{"n_layer": 10, "d_model": 160, "n_head": 5, "n_kv_head": 5, "head_dim": 32, "d_mlp": 640, "vocab_size": 2048, "activation": "relu", "norm": "layernorm", "norm_place": "pre", "norm_eps": 1e-05, "positions": "learned", "qk_norm": true, "attn_scale": 0.177, "bias": "qkv", "tie_embeddings": false, "parallel_block": false, "extras": ["capped logits"], "init": "normal", "init_std_qkv": 0.0395, "init_std_o": 0.00886, "init_std_up": 0.0395, "init_std_down": 0.00886, "optimizer": "adamw", "lr": 0.00317, "lr_mult_qkv": 0.4, "beta1": 0.9, "beta2": 0.98, "lr_head": 0.00957, "warmup_steps": 422, "schedule": "wsd", "decay_fraction": 0.47, "decay_shape": "linear", "final_lr_fraction": 0.05, "batch_tokens": 32768, "seq_len": 512, "doc_mask": true, "train_tokens": 264700000, "steps": 8079, "dataset": "wikipedia_en"}
MLP neurons of a small language model. Each row is named by its layer, matrix (up: input weights) and neuron, and shows model dimensions 16-143. Each number is 128 + 32 x the weight over its row's rms, rounded and kept within 0 to 255.
After each neuron's rows, "fires on" lists the tokens most often at its 100 highest values on Wikipedia text that the model never trained on.

L4.up632 [138 125 146 154 118 135  73 100 208 131 151 148 147 140  51 116 126  92 108 152 120 165 139 114 118 131 161 144  98  96 127 119 171  88 107 120  78 145  60 160 119 157 119 125 163 140 108 154 160 115 193 125  64 118 130 140 108 166 123 101 123 145 135 134 142 108  41 165 112 143 167  80 145 124 147  93 127 101 138  75  71 103 138 181 186 178 149 162 131 133 120 123 119 144 134 145 143 124 115 127 179 147 131  84 131 128 112  72 155 178  56 163  97 137 102 166 202  59 111  72 140 154  86 134 117 156 196 125]
fires on: " |", ".", ":", "-"

L6.up406 [141 144 141 164  99  91  93 169 107 123 115 165 192 105 128 127  86 129 111 141 128 113  83 146 153 191 130  86 105  92 121 141 155  58  84 127 124 140  66 121  81  98 140 162  99 171 143 162 166 103 123  95 137 119  90 143  25 128 145 186 148 159 173 150 107 125  94 184 117 132 168  87 188  63 171 157  90 141 132 149  93  88 107 155 172 155 147 134 146  74 114 142  82 153 149 135 133 169 107 108 139 197 134  67  82  91 125 144 167 131 120 187 161 154 123 175 161  96 113 139  86 193  94 123 139 169 117 112]
fires on: "\n", "-", "le", ","

L6.up483 [183  74 166 130 130 104 176  81 155 155 153 103 179 110 150 146 140 106 119 133 136 140  78 151 127 127 180  98 168 111 134 169 115  85  90  88  98 113  92 130  99  73 195 171 170 187 167 154 129 130 112 124 133 157  77 138  91 105 134 168 168 122 107 144  49 141 106 167 213 132 175  97 158  99 169 140  72 134 119 112 141 138 167 119 164 131 108 103 123  87 203 183 115 161 117  92 143 127 165 105  90 163 130 118 113 108 116 144  96 109 123  94 105 144  99 129 151 104 155  80 119 140 118  88  59 194 102 114]
fires on: "ed", "d", "n", "red", "st", "on"

L5.up73 [139  71 151 194 110 124 150  54 194 137 144  73 140 156 124 146 137 112 206 117 136 143 105 136 115 110 132 131 148  81 166 126 132  60 129  70  99 108 105 116  87 107 148  72 153 174 158 123 218 117 135 122  92 120 102 131  61 157 126 123 149 146  93 172 117  89 105 103 131 143 123  87 128 111  88 110 107 110 164  87  81 173 131 166  96 183 139 146 108 103 139 139  81 125 160 131 145 187 160 111 170 139 158 140 137 144 126  90 132 136  93 152 117 165 108 156 156 108  80 172 127 176 128  53 136 129 168 156]
fires on: " ", ":", "-", " |"

L6.up265 [146 120 165 116 133 149  96 148 105 104 129 103 163 143 125 139 187 161 132 133  95 159 152 148 141 128 126 121 121 131 176  84 121 115 138 114 114  95 168 101 111 158 155  84 111 148 125 119 132 174 129  83 138 145 107 126  98 174 117 179 164 138 142 155 132 173  77 118 148 141 174 128 111 121 120 140  86 175 133  55 118 144  87 164 145 149  44 107 168 136 160 131 117 172 135 104  41 144 129 100 136 110 162  83 129 177 178 103 112  62  67 115 127 104 116 127 138  98  40  54  81 105 106 106 143 120 140 154]
fires on: " ", " su", " pro", " be", " fa", " w"

L6.up123 [187 129 137 108 120  97 135 155 173 119 115 124 131  75 146 134 132  53 151 101  95 107 104 110 173 175 144 151 117 143 141 181 147 140  99 114 152  96 103  89 101 126 100  82 144 125 135 123 152 134 102  59 136 140 150  57  83 188  86 134 139 105 158 215  94 122 163 143 145 111 107 111 181 102 150 192 139 149 155 144  79 130 106 164 137 175  97  89  81 110 211 119 108 165 154 107 120 173  75 144 161 119 134 123 120 196 183 113 162 100 158 114 144 103 116 160 203  96 113 128 168 133 135  85  78 148 136 136]
fires on: "ing", "il", "fin", "tra", "able", " |"

L5.up238 [ 97 139 145 150 121 107  99 110  58 172 140 130 168 184  80 108 132  88 126  66 137  97 156 140 144 185 124 160 132 140 102 144 157  89  99  70 131 144 139 121 117 110 151 148  96 160 182 112 115  64 202 131  88 118 128 110  89 135  70 155 170 114 124 101 118 140  70 178 141 116 124 113 105  72 134  80 145  73 128 137  95 111  96 162 147 139  91 159 162 170 118 147 160 140  99  73 148 111  81  98 167  85 147  89 122 178 154 133 120 102 133  81 154 151 153 149 145 109 138 130 110 171 128 135 144 139 144  96]
fires on: " its", "ra", "ed", "tra", "ni", "ar"

L5.up133 [207  67 149 166  98 138 122 140 164 126  95 123 167 120 150 153 110 105 110 109 103 155 124  89 100 151 120 132 101 126 120 149 139 103 111 130  88 103  78 100 123 109 138 123 102 155  84  57 170 128 153 124 161 149  92 153 123 165 125 129 110 146 208 148 123  88  83 196 128 145 141  84  72 150 135 160 113 121 131 121 112 104 147 128 152 181 128  81 193 118 147 122  91 172 114 161 116 144 155 144 176 170 159  32 158 155 175  78 160 108 136 139 101 100 190 115 155 101 169  59 122 196  75  80 115 141 130 175]
fires on: " |", " 2", ".", " –"

L5.up411 [139 119 152 126 134 154 132 131 135 121 150 161 136  87 153 113 170 110 172 118 103 162 150 134 194 144 151 127 134  72 149  93 138  87 114 112 145  93  88 110  30 136 149 105 109 169 100 152  87 118 120  50 128  98 136  99 114 121 128  99 104 103 130 174 152 147  97 149 141 129 121 131 102  90 176 163 121 135 139 179 146 134 133 173 148 127 142 167 130   0  95 124  59 148 156 103  45 175 124  59 161 125 162 144 105 139 182 144 165 116 127 140 139 189 147 153 129 116 110 139 183 116  92  68  91 124 152 162]
fires on: "o", "us", "u", "y", "a", "ha"

L6.up634 [184 111 155 126 150  87 137 115 159 144 131 155 168 205 158 158  94 105  97 131 122 134 132 153 107 196 115 122 110 151 182 205 152  92  85 130 156 153  53 121 103 136 185 188 118 168 191  92 129 115 147 131 107 111 112 188  74 110 168 123 167 126 140 130  60 113  74 118 130 115 161  93 134  65 108 144 111 138 159 140 118 122 156 144 131 165  84 117 133  88 100 155  97  71 126 111 123 116 148  90 137  86 136  91 148 140 129 120 104 166 120 159 136 143 108 142 152 113  99  80  86  80 110 141  99 173 156 107]
fires on: "-", "|", "st"

L4.up296 [117 109 162 103 141 160 115 147 117  61 118  81 160 136  89 131 178 128 153 128 151  84  94 151 144 135 120 130 132 114 179 141 136 127 128 145  67  85 122 120 113  98 170 123 123 126 173 170 153 141 141 113 153 105  94 115  90 118 118 164 156  79 146 194 110  90 106 142 154 132 127 136 168  79 135 122  65 131 139 133 122 130 155 104 134 117 160 111 112 119  99 137 125 141 115 133  91 148 132  25 116 158 140  73 149 129 148 155 107 200 167  69 180  84 198  61 128 133 108  43  96 124  74 119 101 160 175 182]
fires on: " |", " Pla", " con", "la", " S"

L5.up480 [145 129 143 129 103 152 111  60 162 104 160 100 164 145  86 193 208 104  83 120 159 170 194 119  96 100 172 143 193  89 139 126 148  86 115  75 131 153 148 150 111 125 134 101 106 170 102  26 186 111 146 142 126 133  97 115 109 180 129 142 137 112 130 148 103 171  83 148 105 147 121  90 147 129 139 166 114 107 180 111 133 104 112 146 155 152 132 208  95 123 115 148 124 143  54 118  85 129 124 124 145 159 113  64 137 127 137 111 164 119  74 107 141 143 122 107 144  97  61 109 124 143 136 154 128 122 197 183]
fires on: "-", " –", " |", " as", ",", ":"

L4.up15 [106 129 153 116 119 140 128 157 122 127 153 143 128 143 145 131 157  78 152 140  93 127 167 130 143 130 107 104 102 142  94  63 172  63  94 133  86 120 102 124 136  94 137  68  80  88 149  86 111  68 182  93 178 123  72 163 114 150 127 154 112  86 132 115  76 150  97 169  95 109 174  96 194 124 133 142 152 100 113  42 163 154 101 107 189 106 120 118 127 132 135 150 183 135 129  84 164 172  74  73 104  94 119 103 139 136  92  38 147 110 120 112 199 153 105 126 145  95 147 126 154 138  94 125 127 135 128 170]
fires on: "l", "m", "p", "r", "t", "c"

L4.up334 [103 120 149  94 147 125 122 153 201  86 161 141 139 155 118 178 111 123 169 166 115 102 166 136 155 147 164 111  86  90 141  73 107 114 109  79  96 100 161 116 124  87 156  78  92 121  92 112 127 115 168 154 129 125 146  74 129 154  70 130 121  75  99 154 117  98 124 140  77  65 118 127 195 127  55 119 150  99 131  93 173 166 155 162 141 130 185 148 107  99 136 183 159 119 141  62 128 176 102  66 107  58  94 111 125 138  79  78 145 114 143 131 204 164  93 124 109 100 144 117 130 106  42 143 108 171 171 191]
fires on: "l", "m", "port", "t", "p"

L5.up453 [153 136 154 151 101 167 134 141 124 115 131 126 226 196  92 139 170 165  96 171  97 106 167  84 106 150 127 123  94 139 136 146 137 162 136 150 132 106 134 129 125  70 170 143  92 139 132 126 174 133 172  43 199 109  99 107 105 137 117 166 184  55 168 156  90  86  84 117 141 178 146  82 100 155 107 148 139 134  95 114  75 136 103 101  78 116 110 100 160 114 121 145  78  96 176 138  99 124 154  93 145 158 135  86 104 162 211 115 106 133 115 137 128 105 155 133 127 110 129  64 109  80 105  94 124 147 135 195]
fires on: " ", " |"

L6.up150 [153 140 127 156 102 129 135 124 107  59 144 197 152 177 115 123 139  95 167 135 145 199 127 102 130 189 109 151 119  92 214 140 118 116  93  63 191 110 171 122 133  81 100 100 118 129 113  82 155 118 113 135 159 161 164  97 101 218  93 127 122  97 156 162  98 136 170 141 100 129 178  91 122 153 141 123 119 132 168 140 107 153 136 122 115 154  66 134 125  71  83 134  97 104 139 133 145 135 101 142  88 122 117 119 168 143 160 128 161  75 152 187 135 107 157 155 184  80  99  97 143  90 100 132 124 144 139  92]
fires on: " |", "t", "y", "ing", "ic", " that"

L5.up436 [140 124 141 144  78 143 104  97 143 145 161  69 120 137  78 150  85  98  92 122 114 115 108 105 164 170 185  96 186 163  98 164 134  42 134 161 108 118  69 115 117 155 139 141 111 105 163 120 135  76 160  83 118 119 152  83 134 203  93 162 233 128 125 144 104 113  86 154 145  84 207 113 154 106 150 183 102  80 206  98  67 128 105 109 173 142  52  76 160 130 171 150 141 124 153 127 146 115  83 138 140  57 164 133 143 162 122 140 147 118 111 128 142 111 136 139 127 119 135 135 130  91 126 172  97 125 147 127]
fires on: "ar", "tra", "wa", "we", "light", "an"

L6.up2 [131 132 162 161  79 178 148 145 172 122 111 154 124 151 160 129 149  77 168 112 101 178 184 152 105  89 138  84  98  92 144 145 140 111  97 120 150 160 163 119  78 143 173 130  99 146 155  67 137 133 151 100 147  88 115 177 103 120 116 162 199 115 173 108 166 165  77 150 143 119 121  73 109 154 106 122 130 107 142 161 121 119 176 205 132 125 137 166 190  43 105 118 115 132 105  39 131 191 143 108 166 135 147 104 104 123 184  81 125 164 110 132 121 131  99 113 155 112 110 107 131 155  79  66 121 129 118 122]
fires on: "us", "y", "c", "s", "is"

L6.up585 [100 158 138 230 123 177 116 134 158 115 168 106 186 107 115 138 107  83 134 106  90 157 125 136 122 163 181 110 158 152 166 102 130 131 101 130  93 158 116 134 110 136 121 125  99 161 140 125 113 100 145 123 193 108  44 153 132 178  91 162 130 125 122  89  94 121  79 146 136 103 176 130 172 113 167 139 104  89 233 108  88 101 164 151 121 174  99 173 165  93 149 117  97 128 132 116 128 113  68 164 101  82  80 124 157 135 189 105 183 130 114 110 108 119  73 138 145 106 117 109 173 134 131  62  74 144 144 132]
fires on: "re", "u", "ne", "en", " I", "ef"

L6.up224 [113 154 146 219 103 171 137 114 133  91 152 140 141 174 111 132 108 104 108  88 104 101 132 153 132 135 181 147 115  89 172  60 129 102 114 128  86 199 141 106 115 109  73  96 152 111 165 171 194 117 177  88 137 139 131  78 164 141 110  70 165 111 150 146 109 112 119 148 136 140 173 112 192 180 158 166 142 136 164  97  95 117  97 116 159 166 141 171 193  92 119 155 150 109 131 113 146 129 157 168  94  56 123 100 141  88 142  47 132 141 163 129 156 124 117  82 111 123  96 104 133 156  90  60 134 183 147 140]
fires on: "u", "en", "b", "ci", "ne", "we"

L6.up463 [161 143 176 114 147 108 194 153 111  72 177  80 135 149 142  79 130 109 135 130 150 125 168 173 132 142 107 109 113 152 212 117 154 173  97 146 177  95 132 124 128  78 163 145 113 126 188 102 190 122 155 105 127 130  72  79  53 106 126 164 206 121 123 118  59 112  93 109 149 149 142 120  83 154  45 143 119 164 122 120 104 155  95 164  85 130  98 106 140 123 103 156 130 105 176 180  93 112 148 122 136 141 133  98  97  86 126 112 134 149 105  97 151 165 103 100 130  92 109  66 196  80  79 151 119 103 134 146]
fires on: " "

L5.up164 [ 89  72 137 167 122 201 145 107 186  97 180 131 109 157  66 189 142 135 123 171  83 188 145 136 149 152 137 112 107 112  75 118 189 172  96  95 113 114 137 109 120  28 107 173 108 122 145 144 215  97 113 140 124 121  86 101 104 169 131 114 148 123 138 138  94 142 163 123 131 157 147  56 183 131  82 104 144 110 157 133 151 113 180  84 146 113 127 141 155  93 134 155 158 136  70  61 121 191 114  66 130 102 169  92 110  91  73 103 158 157 100 131 181 170 109 133 125 126 140 125 128 113  75 146 135 124 145 145]
fires on: "l", "t", "el"